Weights of a small GPT-style language model, trained from scratch on English Wikipedia.
Architecture: RMSNorm before each block, rotary positions, no biases in attention or MLP, untied embeddings, normalized queries and keys, capped logits.
Training: a variant of Muon for these matrices, 520M tokens, 3969 steps.
MLP neurons of a small language model. Each row is named by its layer, matrix (up: input weights; down: output weights) and neuron, and shows model dimensions 256-383. Each number is 128 + 32 x the weight over its row's rms, rounded and kept within 0 to 255.
After each neuron's rows, "raises" lists the tokens whose logits its output raises most directly, leaving later layers aside; "fires on" lists the tokens most often at its 100 highest values on Wikipedia text that the model never trained on.

L5.up547 [104  95 115 114 105 108 122 162 228 163 129  62 194 115  71 108 122  82 103 155 107 128 113 139 116  90 171 130 158 169 162 145  86 176 196 109  81  70  80 138 148 133 107 168 171 149 102 125 181 106 145  96 158 158  98 161 177 141 142 126 146  89 159 107  94 111 102 108 150 127 123 128  88  85  90 139 136 127 151  80 116 129 182 143 132 150 146 117 167 167  83 155 111 176  99 158  93 122 104 173  84 186 140  89 167 153 108 112 107 146 144 112 101 122 115 132 104  97 173 100 154 157 152 140 119 181 171 155]
L5.down547 [136 161  93 133 140 118 161  79 132 111 122 168 129 123 113 114 186 115 134 144 164 155 117 175 129 121  71 119 107  51 120 208  91 104  84 118  77 130 167 120 154 147 141  90  94 161  88 116 181 127 103  77 137 104 132 150 114 133  66 115  84 142  87  79 148 145 166 109 117 102 121 130 176 134 131 111 171 166 148 126 118 169 130  67 126 114 125 213 120 160 108 128  64 119 119 123  86 167 133  96 148 175 171  97 122 146 103  96 118 117  96  90 168 141 145 172 134 133 112 126 159 106 120  78 136 113 132  88]
raises: "com", "org", "net", " They", " It"
fires on: "."

L10.up937 [ 95 139 150 134 113 105 146 136 151 123  85 173  92 137  56 118 200 127  49 128 158 159 131 128 106 151  86 124 132  50 116 124  92 146 131  77 123 159 144 141  71 143 178  96 112 111 138 112 172 127 155 215 142 155 157 103 126 123  74 155 106 130 124 172 143 166 127 105 119  56 121 135 119 167  65 144 132 131 110  74  75 127  97 113 145 128 154  79 176 155 122 154 133  83 110 139 113 137  70 227 185 192 126 111 169  91 132 151 138 180 192 117  98 165 156 145 156  71 144 104 139  82 136 117  83 142  79 116]
L10.down937 [104 175 145 150 139  62 170 107 121 110 135 145  74 108 178 129 171 128 118 163  81 176 142  80 134 119 155 127 187 139 137 166  76  87 103 120 135 109 109 168 119 139 163  59 144 163 126 178 129 138 142 115 182 112 138 115 133 153 140 104 102 137 106 152 111 180 125  98 102 113  99  61 143 160  98 180  97 130 150  91 136 111  65 117  92 151 118 174 100 107  81 128 160 115  94 128  94  55  67  94 192 141 187  26 134  81 153 111 148 143 122  83 145 158 161 102 114 132 170  80 179 102 155  89 110 125 146 132]
raises: " which", " whom", "which", "ll", "ive"
fires on: " in", " on", " to", " during", " for"

L8.up1358 [152 132 122  59 174 142 137 177 194 116 185 173 109 106 170 111 122  87 117 148 104 135  95 123 133 132 119 197 143 146 128 114 131  76  96 108 181 194 103 143 167 148 115 111 105 165 119  89 144 149 127 152 180  99 130 138 145 149 105 131 131 119  74 164 135 119 111 126 135  57 139 142 137 111  66 135 214 126  83 142 206 113 170 132  95 107 129 113 125  91 117 115  93  96 111  86 140 184 121 174 122 119 158  93 196 114 151 135  86  49 129 130  72 145  70 114 160 158 122 128 137  77 121  81 178 117  97 137]
L8.down1358 [116 128 104 112 116 175 172 135 123 140 118 176 131 145 115 185 200 120 150 159 108 118 112 133 195 197 137 120 119 152 139 114 127  87 100 152  72 139 166 106  95  94 162 128 138 137  95 110 110 126 160 147 200 134 108 179  73 158 109 117 159 102 152 130 148 134 136 164  97 171 119 133 141  97 211  77 190  99 175 130  88 116 104  82 144 122  99 148 152 124 120 160 141 195 156 154 157  89 123 117  99 173 168 210 103 147  95 135 177 122  97 124 139 139 109 158 149 141 112 128 255 186  82 119 161 168 128 167]
raises: "==", "===", "In", "====", "On"
fires on: "\n"

L8.up698 [ 45  89  97 127 149 131 137 180 100 140 152  88 106 137 150 193  71 102 139 189 135 146  70 166 158 138 120 178 111 132 122  98 125 106  85  78  98 142 160 148 129  68 129 113 172 112  97 115 117 130 182 107 173 106 146 124 162  93 102  75 162 168  83 120  99  79 120 105 170 139 126  86 101 150 172  65 122 132 136 150 120  84  78  91  48 137 134 131 159  68  95 143 139 111 114  85 123 194 139 164 112 112 123  91 135 122 143  59  95 146 148 157 117 163 154 179 143 130 131 135  70 129  85  81 121 157 134 127]
L8.down698 [121 112 140 127 134 116  81 106 150 111 163 135 141 167 208  96 132 116 137 139  74 136 112 103 135 152  98  96 145 166 153 124  84 157 188 139 164 109 170 129 132 126 145 138 100  87 134 159 155 116 136 122 128 150 114 105 143 160 117 100 128 118  78 154 149 141 164 131 177 123 111 139  88 119 119 135 118  99 101 119 121 114 117 167 104 134  97 166 135  86 115 166 115  59 150 107  77  53 126  80 151 136 152 194 115 147 131 133  94 146 178  98 106 144 141 124 150 164 191 165 127 175 135  75 162 197 139  98]
raises: "ity", "field", "ible", "ten", "tin"
fires on: "s", "f", "em", "if", "us", "es"

L8.up752 [124 129 136 142 150 178 126 106 140  88 125 170 219 112 101 166 130 166 105 156 164 107 149 142 120 153 147 143 102 136 134 113  78  87 125 136  94 111 140 129 101 173 150 122 153 126  97 138 128 153 108 160  93 141 146 165 143  98  51 120  75  90 171 113  68  79 127 117  91 170  48 114 147 136 157 153 119 120 155 138 127 104 104 152  87 122 184 117 150 137  86 102 181 104 128 136 114 165 138 131 148  75 171 121 138 147 136 126 127 146 152 110 173 104 105 128 181 157 148  74 108 144 162 163 168 115 128 196]
L8.down752 [ 83 116 119 156 123 103  83 132 139 105 132 126 121  99 157  78 104 111 102 183  86 138 142 127  97 159  71 154  94  83  97  58 134 155 160  83  95  88  82 111 117  95  91  95 145 106 161 124 143 181 152 160 129 108 137 105 139 112 170 119 149 135 126 138 150 121 106  71 138 166 128 123 131 127 170 116 163 163  95 178 155  90 153 101  70 105 105 173 130  57  77  70 123 112 156 132  81 192  86 113 145  90  97 127 116 130  59 130 117 129 108 158 149  94 164 148 142  77 142 136  89 147 134 196  84 142 106 165]
raises: " she", " herself", " her", " he", " him"
fires on: "\n", ",", "5", " where", "."

L10.up684 [165 125  99 152 109 189 160 151 151 108 177  98 182 156 106 113 140 158  91 187 212  58 110 127 115 149  90 160 153 108 178 131 184  88 100 123 130  74 183 135 114 156 119  97 137  74 124 138 174 150 137 149 113 114  99 126 120 191  79 172 123 156 146 191 145 121 106 125  89 131 153 165 102 138 134 142 107 180 141 156 137 131 165 102 117  83  64 138 155 120 222 133 125 126 151 131 109 196 158 114 186 106 152 119 131 109 112 133 164 141 201 144 153 143  80 153 145 143 125 106 111 114 134 139 192 160 143 155]
L10.down684 [126  77 108 138  81 118  93 116 104 138 111 217 129  91 150 120  87 155  78 112 132 158 100  66 111  90 104 125 105 120 186 163 150 104 222  96 148 117 170 182  63 112  83 142 138 148 103 150 123 207 121 180  87 131 168 101 130 139 151  77 137 152 160 115 172  99 242 117 124 130 148  84 107  83 164 106 176 133  55 131  84 135 137  79 152  93 117 150 156 129 105 137 211 112 171 126  78 111 133 137 151 104 161 132 136 134 124 117 145 137 143 108 121 160 102 124 135 128 107 133 112 145  93 108 100  98 110 111]
raises: " he", " she", " her", "ces", "king"
fires on: ",", " ", " where", " ("

L8.up1516 [129  74 114 168  95  94 107 133 149 148  63 108 118 103 139 122  48 158 104  64 130 114 131  93 142  87 162  74 155 162 148 134 129 169 152 144 127 108 153 143  31  85 171 156 174 109 122 143  51 145 134 156 151 159 175 131 180 147 130 145 155 144 117 146 173 151 151 147 142 181 145 111  92  73 137  81 110 113 106 132 173 110 135 115 104 116 166  88  96 107  89  96 147 159 112 145 161  91  81 135  63 172 121  72 141 153 108 144 130  82 138 109 113 148 160 205 193 125 177  94 115 110  96  98 140 114  90 136]
L8.down1516 [140 152 105 114  92 132 126  79 103  92 141 127 117 150 158 154 144 105 111  73 150  96  97 137  75 159 149  44 102 154 116 153  79 172 155 110 107 104 110  93 149  80  71 124 166 128 109 114 109  98  99  66 114  90 118 134 174 120 130 120 121 140 152 202 154 178 131 154 152 138 123 133 146 127 146 148 128 133 117 117 130 130  57 130 115 127  94 128 179 154 132 155 101 159  49 104  68 120 160 112 137 175  89  47  93 126 100 140 149  55 139 179 137 116  71 156 135 130 178 159 104 106 120 120 176  86 152 147]
raises: "range", "per", "ver", "ce", "pen"
fires on: "O", " O", "E", " de", "de"

L10.up138 [171 121 127 132 172 205 140 106 131 165 100 192 153  74 162 117 145 122 140 187  93 141 119  82 126 140 135 158 150  85 141 118  89 171  87 122 175 155  66 124 120 114 125 150 130 136 141 126 178 152 174 166 234 135 147 112 148  68 190 136 101  86 109 113 172 105  47 160 100  93 123 126  99 163 113 146 151 128  81 101 105  82 123 180 126 157  76 149 178 114  98 146 106 153 133  69 144 147  91 118  96 139 141 143 166 158  95 137 113  76 147  98 122 157 165 136 199 178 151 129 208 171  64 107 122 177 160 132]
L10.down138 [111 109 143 116 150 122 190 151 144 150 134 156 150 117 113 172 168 111 180 122 117 148 138  74 119 169  88 138 116  83 134 163 111 107  82 157  98 123 118 104 107  97 153 143  96 113 113 119  72 110 109 118 172 147 134 146  83 151  88 109 176 144  94 148 115  74  73 185 109 109 130 144 148 192 166 104 132 115 152 175 141  97 145 104 141 107 157 139 140 116 104 131 148 123 129 121 117 122 152 115 104 190 119 128  92 106  84 146 153 137 158 143 115 140  88 144 156 104 141 162 237 190 104 174 149 108 158 145]
raises: "In", "The", "\n", "===", "=="
fires on: "\n"

L10.up411 [127  56 151 162 138 130 113 117 124  82 142 107 171 207 144  91 121 142 141  90  94 118  93 130 133 124 102 155 153 164 103  97 129 131 134 135 186 132 112 160 120 140 154 175  39 187 184  92 180 130 150 130 142 109  95 174 112 171 120 139  85 111 113  91 120 146 118 107 159  84 198  79 113 134  96 230 193 137  82  86  90 239 132  89 117 145 133 139 132 124 128 142 151  39 138 138 126 166  38 159  48  93 114 174 124  90 104 149 161 104 130 126 166 149  42  78 145 135 133 151 111 132 137 109 143 135 105 103]
L10.down411 [136  89 122 162  65 107 140 206 178  86 167 127 162 135 102 121 172  97 115 114  97 108 160 127 130 119  79 109 150 100 153 138 136 121  91 116 144 133 130  87 212 142 154 192 118 107 143  59 171 111 104 144  86  79 172 197 197 143  81 192 133  97  86 114 149 148 170 123 113 157  95 106 122 188 157 139 164 154 140  90  99 166 157 115 168  61  99 145 101 145 144 112 169  92 147  86 175 136 144 166 154 136  98 122 154 166 178 156 128 118 138 102 143 111 138 109 138 149  98 134 210 122 183  93  86 138 139  80]
raises: " ", " then", "cre", "z", "style"
fires on: " in", ",", " In", "In"

L9.up656 [119 114 128 100 130  75 113 127 107 121 101 142 122  92 113 101 153 138 128 109 144 118 130 127 151 113 103 160 227 178 148  75 171 108 122  88 130 166 143 140 105  90 122  81 126 128 128 215 118 198 126 150 212  93 129 111 161 180 201 178 147 123 134  91  80 159  99 133 133 126 124 149 139  76 105 188 116 111  90 129 121 146 141 149 104 123 153 102 119 137 146  75 104 132 174 137 168 124 110 137 110 207 133 194 119  69 198 168 120 168 134 111 101 128 105 125 138 195 115  86 121 165 132  80 130 160 157 106]
L9.down656 [125 112  57 141 117 120 100 104  61 107 114 152 109 156 170 129 209 136 156  43 106 126 111 126 128 126 119 148 139 125 128 176 145 132 161 133 125 163 175 163  97 122 180 130  58  76  63 150  96 149 136 101  94  95  96  78 135 167 136 174 126 144 124 117 121  80 155 118 146 141  95 118 172  97  72 183 111 143 154  96 122 183  68 101 164 126 131 159  92 132 185 174 129 147  89 119 143 126 153 159  98  93 167 129 131 123 159 132  89 140 127 151 120 141 150 191 151 227 120 142 113  92 121 118 136  96 163 189]
raises: "op", " an", " a", " another", "ator"
fires on: " co", ",", "-"

L10.up1067 [157 138 121  89 183  26 119 155 187 156 118 115 137  75  49  87 162 181 137 145  82 141 109 130 145 126  75 136 156 124 119 177 106 109 159 130  83  70 133 154 131 118 125 110 164 169 123 159  89 125 131  57 147 118 162 107 151  97 106 216 123 145 146  56 151 108 132 137  99 121  96 139  65  76  84 100 153 155 150 111  98 168  90 116  89  85 143 174 169 125  93 112 145 149 120 143 156 132 174 135 136 138 140 113 141 105 108 133 105 208  97 116 123 100 105 130 174 147 160  98 126 141 156 107 116 149 130  75]
L10.down1067 [149 178 145 139 202  98 153 114 160 115 106 111 137 106  96 166  82 121 133 133 134 146  89 178 163 159 147 160 145 129 105 172 103 142 125 120 129  84 105 182 142 100 129 158 127 138  73 116 132 132 151 138 153 138 206 147 140  77 104 150  71 134 124 136 131 109 173  99 141 148 112 113 172 111 140  92 150 144 104 138 133 203 123 142 124 126 174 118 167 161 119  83  96 134 102 155  85 149 176 122 175 175 152 110  49 140 108  84 115 132 140  33 172 117  92 219 109 121 124  85 112 104 124  69 105 130  74 100]
raises: "org", "com", "net", "arch", "fra"
fires on: "."

L10.up1179 [135 128  95 118 123 166 142 166 160 119 147 139 184 135 157 142 138  89 173 121 101 143  84 110 154 120  78  94 193 120 163 129 106 173 104  93 160 154 146 138 127 110 166 144 129 113 141 108  65 114 143 121  96 150 137 100 116  98 155  92 125 147 127  70 125 189 107 137 157 193  80 108 123 143 103 181  72 174  55 130 220 129 132 101 131 105 108 155 163 151 145  61 168 158 115  92 128 152 104 159 126 100 161 100 153 100 131 203 147 153 171 121 176 181 149 160 165  90 120  93 143  42  96  82 111  88 126 181]
L10.down1179 [105 147 118 143 126 131 188 146 112  86 128 141 143 104  98 133 158 168 133 130  90 160 206 131 124 141  98  67 161  17 116 127  79 130 163 108 155 117 125 127 112 104  71 125 174 179 140  96 157 146 152 140 126 135 106 133 126 110 134 129 119 188  93 102 114 195 150  77 126 126 119 171 141 140 122 131 136 155 156 113  94 180 120 143 112 125 104 155 153 163 168 123  76  81  94 112 122 130 102 176 145 128 126 103 150 122 141 117 191 115 114  71 134 174 170 160 153 170 138  91 137 123 153 117 127 113 107 166]
raises: " which", " whom", " where", "day", "which"
fires on: " of", " after", "ing", " during", " from"

L8.up599 [125  91 153 169  89 119 149 166 150 111 113  92  83 127 122 146  77 109 120  47 135 147 104  77 109 127  97 139 104 150 137  68  93 160 116 119 102 133 138 156 146 172 114 195 123  87 132 128 114 162 146 151 112 140 204 143 190 184 164 176 170 179 114  88 143 149 135  98 135 128 126 170  84 110 116 166 125 197 148 134 112 110 153 137 138 108 109 119 111 123 161 140 163 117 138 138 154  83  89 112 131 116 122  74 135 134 143 147 193 145 165 122 118 126 133 169 108 143 120 185 129 148 113  85 119 128 179 175]
L8.down599 [120 127 132 202 102  91 229 144 149 171 174  92 169  67 145 136 168 141 171 115 132  77 151 151 129 160 117 142 108 205 140 159  87 141 103 189 125  88 153 135 146 153 127 141  91 144 102 130 125  70 161 126  80 112 154 142  79 164 140 132 159 162  67 133  97 147 134 198 119 116 108 167 133  82 111 119  75 162 170 129 183 111 119 141 110 142  83 153 114 186 131 148 166  92  95 157 188 114 150  31 138 117 156  89 145 110  79 198 131 103 122 137 120 136 156 153 128 130  90 138 137 124 158 105 103  67 121 115]
raises: "pen", "avan", "e", "ey", "ved"
fires on: " car", " Car", " Har", "cor", "car", "-"

L10.up1451 [150 130 162 151 164  96 138 140 161  99 109 122 160 112 155 171 171  71 137 118 114 192 160 123 112 161 153  64 155 124 174 134  65 121 112 101 114 146  63 121 123 176 115 178 172 161  98 130 119 137 127 163  79 175 123 127 135 123 158 216  39 150 142  95 141 142 107 154 159 128 125  77 161 146  79  84 110  63 135 144 116 184 153 121 135 175 148 166 157 166 140  94 120 179 198 162 146 145 136 128 115 107  62 143 124 141 127 162 121 143 134 131 152 144 156 121 153 116  69 125 152 159 169 195 150 190  89 136]
L10.down1451 [132 104 157 148 161 108 139 160 164 170 143 127 144 146  67  97  86  94 145  74 118 146 143  98 128 141  89  83 164 105 105 123 126  93 129 103 203 108 114 129 132 188  90 151 111 123 151 133 160 104  56 171  76 198 154 143 151 107 142 101 102  96 176  92 143 100 187 150 129 189 190 139 172 139 123  83 167  62 109 122 176 155 105 134 109 184 160 168 152  66 180 122 123 166 119 208 113 137 132  99 106 149 109 119 127 115 120 151 117 166 147 128 167 161 136 154 106 122 104 110 166 115 126 199 131  98 118 156]
raises: "an", "ian", " Saint", "ison", "ani"
fires on: " All", " Paris", " all", "All", "ph", "ale"

L10.up410 [ 88 117  99 128 122 134 156 170 137  80 138 124 136 115 129 122 163 115 133 130 142 170 165  86 118 155  92 122 130  97 175  57 114 122  81  79 144 163 101 137  82  97 139  94 111 137 135 150 136 133  84 190 144 148  87 121 141 170 113 139 153 117  98 100 180  90 104 104 164 114 115 180 110 105  95 156 132 141 157 153 167  73 186 153 123 141 130 110 137 125 137 124  93  67 132 161 165 145 172 104 137 138 104 116 120 114 174 138 114 163  81  75 143 114 148 139 155 168 139 109  97 179 132  57  65 135 144 141]
L10.down410 [ 94 118 127 195 172 101 120 107 124 121 172 118 152 129 169 153  94 125 144  84 102 127 147 107 130 170 169 166 101 146 109 184 159 138  38 165 124 119 130 159 140 150 179 133 115 112 131 223 129 142 148 124 176  98 119 147 149 121 136 113  81 183 170 130 161 128 182 117 146  91 122  98 119 128 134 128 101 108 139 119 139 101 145 158 131 154 120 153 123 109 146 162  84 145 135 168 159 118 175 146 173 165 131 142 153 192 129  99  88 109 114 124 201  87 161 165 136 121 136 148  92 109 111 129 134  96 155 131]
raises: " a", " another", " an", " the", " founded"
fires on: ",", " is", " (", "),"

L5.up1103 [130 149 132  80 146 141 157 160 131 155 134  99  99 112 134 187 128 110 110 117 136 135 115 139 125  88 147 113 109  93  74  69 152 145  76 149 136 137  90 153  89 125  69 131 125 157 124 168  98 138 174 111 138 123 151 199 120 133 139 160 151 154 131 107 118 171 150 113  97 102 108 123 108  90 109 153 146 157 148 208 112 103 148 123 104 130 127 100  83 128  75 160 112  72 136 137 120 125 157 130 117 155 159 131 102  99 162  59 148 144  96 106 116 111 165  79 113 164 110 163 117 173 159 107 182 127 147 150]
L5.down1103 [157 153 133 153 133 163 120 110 108 146 143  90 148 164 103 131 124 115  63  82 161 110 144 145 170 140 138 142 140  98  65 111 137 156 126 125 101 121 111  57 195 125  60 176  93 218 107 102 122 109 114 135 161 151  78 117 120 123 149 159 154 103  76  96  93 132 193 150 122 107  87  82 149  74 166 141 154 195 122 109 186 106  88 122 152 153 145  78 116 153 138 122 101 160 152 139 125 109  93  72 112 140 198 153 122  87 118 195  59  83 147 113  87  82 144  39 156  97 106 149 141 126 155 132 107 111 152 166]
raises: "din", "ient", "th", "ator", "shed"
fires on: " or", " Or", ".", "or", " any", "Or"

L10.up463 [177 145 129 160 128 137 158 109 133 178 120 100  84 134 132 119  86 150 169 134 170 100 158 147 195  46 150 138 101 126 131 126 146 129 142  89 149 140  96 169 153  83 127 151 114 173 134  73 115 115  99  99 174 136 170 100  74 151 112 109 114  46  94 105  99 134  94  75 111 202 128 131 150 104 133 129 162 127 142  50 109 143 129 119  87 137 153  20 101 118  93 146  80 139 181  64 103 162  94 156  75  99 157 153  68 140 132 161 126  73 136  84 145 188 192 121 207 128 133 132 150 127 139 158 157 140 162 168]
L10.down463 [100 123 143 107 125 130 158 126 116 147  77 129  98 101  82 145  91  99  68 128 139  66 108 150  30 102 182 105 118 122  85 129 137 121 120  96 131 116 154 115 115 116 136 192 126 179 104 138  58 141  93 111 103 132  65 143 134 120 153 139 133 130  70  66 146 103 172 112 135  99 121 154 119 113 122 151 169 148 147  92 113  89  31  94 128 141 151 102 120 145 105 163  88 121 143  83 167 137 185  94  80 141 166 168 105 113 138 134  47 167  83 127 125  95 129  88 194 133 108 130 137 181 123 118 132  79 145 163]
raises: "ient", "ni", "ator", "chi", "th"
fires on: " or", " Or", "A"

L8.up595 [200 183 165 140 147 129 135 145 112  90 139 120 125 119 128 125 126 134 102 143 123 151 126  61 180 187 129 187 146 128 145 152  74 182  77 174 152  98 175 155 109 151 120 122  97 165 113 170 129 129 102 163 171 169 138 120 128 136  89 168 125 137 153 177 147 180 162 143 138 107 134 117 194 172  73 101 106 127  85 112 151  51 100 119 117 140 123 131 113 180  90 117 162 105 103  89  77 121 139 140 121  98 157 169 163 132 132 125 144 204 121 116  79 164 146 123  74 106 129 159 135 123 140 142 129 172  87  54]
L8.down595 [ 89  96 133 167  67 167 155 114 195 126  65 136 121  93 156 117  67 129 143 132 111 138 157 134  86 115 103 149 158 138 127 163 138 123  97 106 161 107 145 180 123 103 145 198 186  94 149 196 103 158 160 138 130 127 148 157  33 148 129  68 142 117 126  74 128 102 141 137  99 142 161  94 111 169 193  96 114 119 110 163 144 106 131  77  98 105 118  99 155 105  71 109 132 143 172 133 153  97 128 108  98 177 107  81 134 161  73 141  93 196 149 154 119 115 122 134 144 145 162 149 141 197 183 168 159  78 117 158]
raises: " this", " these", "are", " it", " she"
fires on: " of", " in", " for", " to", " from", " on"

L9.up137 [115 152 213 153  95  87 162 139  94 247 130 164 154 111 150 128 159 109  69 131  95 165 154 165 137  92 177 150 151 147  92 180 115 147  77 134 122 135 146  97 171 112  96 122  98 129  92 111 121 116 108 128 191 119 130 174  82  94 172 149 112 154 150 140 117 130 124 138 144 145 124 118 163 127  90 143 146 120 144  52  92 143  82 122 134 122 156 107 141 133  55  77 176 121  79 105 100 191  88 138 106  93 127 141 107 110 124 147 130 139 146  93 116 181 125 116  77 118 204 134 120 147 165  97 148 169 125  51]
L9.down137 [103 122 155 104  59 129 160  97 118 167 162 101 126 110 154 170 153 186 119 150  90 162 118 117 149 109 139 169 118 134 153 195 166 105 135 190 101 102  88 109 118 148 101 148 161 142 129 133  88 147  76 131 149  74 174 142 124 145 161 134 159 114 144 184 155 126 138  96  87 123 173  87 173 102 171 172  99 133 148  91 127 127  95 122 126 133 163  94  97 103  89 131 171  39 154  98 147 139 193 121 165 113 191 124 125 102 184  83 106 101 111  78 127 178 148 153 158 167 116 100  87 133 162 108  88 118 150 159]
raises: "d", "dic", "depend", "dia", "]"
fires on: " in", "in", " In", "er"

L10.up1532 [161 144 134 116 113 150 133 150 171 119 110  81 164 113 124 109 146 151 138 125 137 164 163  96  79 157 136 111 154 112 183 123 137 112 121  83 180 131 103 118 153 134 145 185 101 104 102  75 134 140 171 144 151 115  82 119 108  71 106 138 138 154   6 124 134 167 118 165  93 192 185 160 138 160 133 151  88 156 129 119 137  71 101 157 156 130 159  92 123 172 170  96 130 110 130 139 117 124  93 132 165 127 117 154 141 116 102 134 154  88 141 123 175 160 118 160 142 113  70 138 125 133 147 186  93 149 120 143]
L10.down1532 [109 162 122 160 132 134 111 137 119  99 151 104 130  95 139 120 201  85 162 121 111 212 170 155 127 179  85  95 172 111 135 132 169 116 135 119 107 144 137 120 126 136 161 181 143  99  59  96 105 111 168 149 181  88 133 130 181 115  57 119 160 146  77 125 128 129 169 155 130 155 129 123 103 155 199 119 129 156 216 116 116 115 123 149 129 123 127 184 141 124 142 129 152 145 131 144 120 128 164 122 154 128 159 156  99 153 106 125 109 104 135 105 178 125 142 136  93 133 138 194 205 129 141 124 113  76 134 165]
raises: "\n", "-", "|", "===", "On"
fires on: "\n"

L8.up1210 [166 132  88  50 130 158  69 123  95 146 166  97 140 119 139 129 108 160 111 180 118 104 137 151 108  57 140 145 116 170 150 147  95 127 147 131 134 123 122 166 113 160 179 214 132 104 151 104 109 210 105 107 111 110 117 138 133 142 163 123 132 111  99 162 110 131 137  97 116 148 141 133 122 138 124 146 172 108  70 137 160 150 168 106 115 151 125 120 153  95  80  93 175 148 141  44  78 130 113  99  63 114 127 172  97 120 136 175 152 145 100 117  97 106 128 169  89 165 214 142 129 121 177  90 162  60 135  92]
L8.down1210 [122 101 109 167 116 136  71 132 141 119 161 128 118 124 129 128  76 138 189 149 153 154 133 123 145  74 107 158 151 117 115 124 158 117 172 176 104 129 123  95 127 137 184 158 107  94 161  93 140 131 160 142 103 159 203  90 139  89 175  99 153 159  87 103 130 110 146 150 128  97  98  43  67  64 157 135 129 128 119 148  93 129 112 176 186  93 109 152 172 168  94 108 144 166 149 107 163 107 143  92 166 108 111 142 128 131 120 169 161 129 151 110 170 118 164 118 124 147 149 106 176 122 114 132 223  75 106 105]
raises: " year", " season", " Year", " month", " age"
fires on: " the", "9", " that", " same", "2"

L10.up1379 [139 149 171 118 117 130  94 134 166 136 104 128 176 170  77 195  98 142 144 131 127 144 172 150 150 124  81 130 191  99 108 162  85 169  72 137 144 119 160 142 121  64  95 174  50 108 220 115 156 152 185 197  93 139 128 132 141  86 101 156 164 169 150 126 152 106 105  93 135 150 156 145 114 149 162 158 162 155 102 103 145 144  90 169 113 158 140 110  85 134 124 113 138 167 145 121 135  98 113 146 204 132  93 135 144 190 162 114 132 118 119 104 181  95 149 126 146 137 139 141 179 113 121 200 104  93 143 153]
L10.down1379 [106  89 132 135 127 117 115 143 143 126 145 169  90 142 140 172 120  56 169 145 100  81  71 120 104 111  95  94 136 153 134 145 141 138 110 153 139 181 110 162 143  80 155 112  67  58  71 143 141 186 206 150 151 167 144  92 117 112 111 124 154 109 141  90 134 147 145 161 121 101 150 170 106 122 128  97 132 141 196  87 107 123 147  70  89 129 152 162 153 156  65 175 143 108 137 148 142 167 135 143 160 182 146 145 160 150  66 141 134  99 145 131 167 134 148 162 170 140 107 128 129  88 118 131 163  97 139 145]
raises: "\n", "/", "—", " (", "fo"
fires on: "\n"

L8.up1024 [ 43 115 160 140  83 178 120 175 182  61 130 190 126 136 126 142 107 129 153 164 142 127 119 164 131 110 144 141 178  96 217 122 160 149 194  84 140 179 170 193 116 142 178 129 171 113 150 105  91 188 147 140 131 106  64 141  74  96 134 131 160 101 124  88 189 129 106 109 118 150 200 152 188 133 146 126 118 146 139 129 105 146 142  72 153  65  92 145 120 153 129 103 143 129  98  87  85 159 125 137 132 125 133 148  74 106  77 162 157 106 150 164 116 143 155 113  89 173 135 103 123 174  93 141  74 147 117 145]
L8.down1024 [151 175 114 121  96 151 155 113  55  86 124 140 132 122 124 145  99 141  61  89 121  96  72 126 159 159 146 105 178  54  73 116 102 199  63 141 165  91 187 174  86 133 196 109 109  88 125 171 149 123 106  90  93 169 121  96  69  99 117 137  72 106 188 154 136 189 104 144 148 134  73 147 160 166 135 169 110 189 118  78  86  81 135  91  78 125 118 156 117  75 108  74 104 113 116 191  98 134 105 149 171 135 124  91 194 102 159 127 173 123 116 113 156  98 214 147 143 139 163  97 133 144 110 130 119  83  43 195]
raises: " whom", " them", " which", " these", " its"
fires on: " of", " role"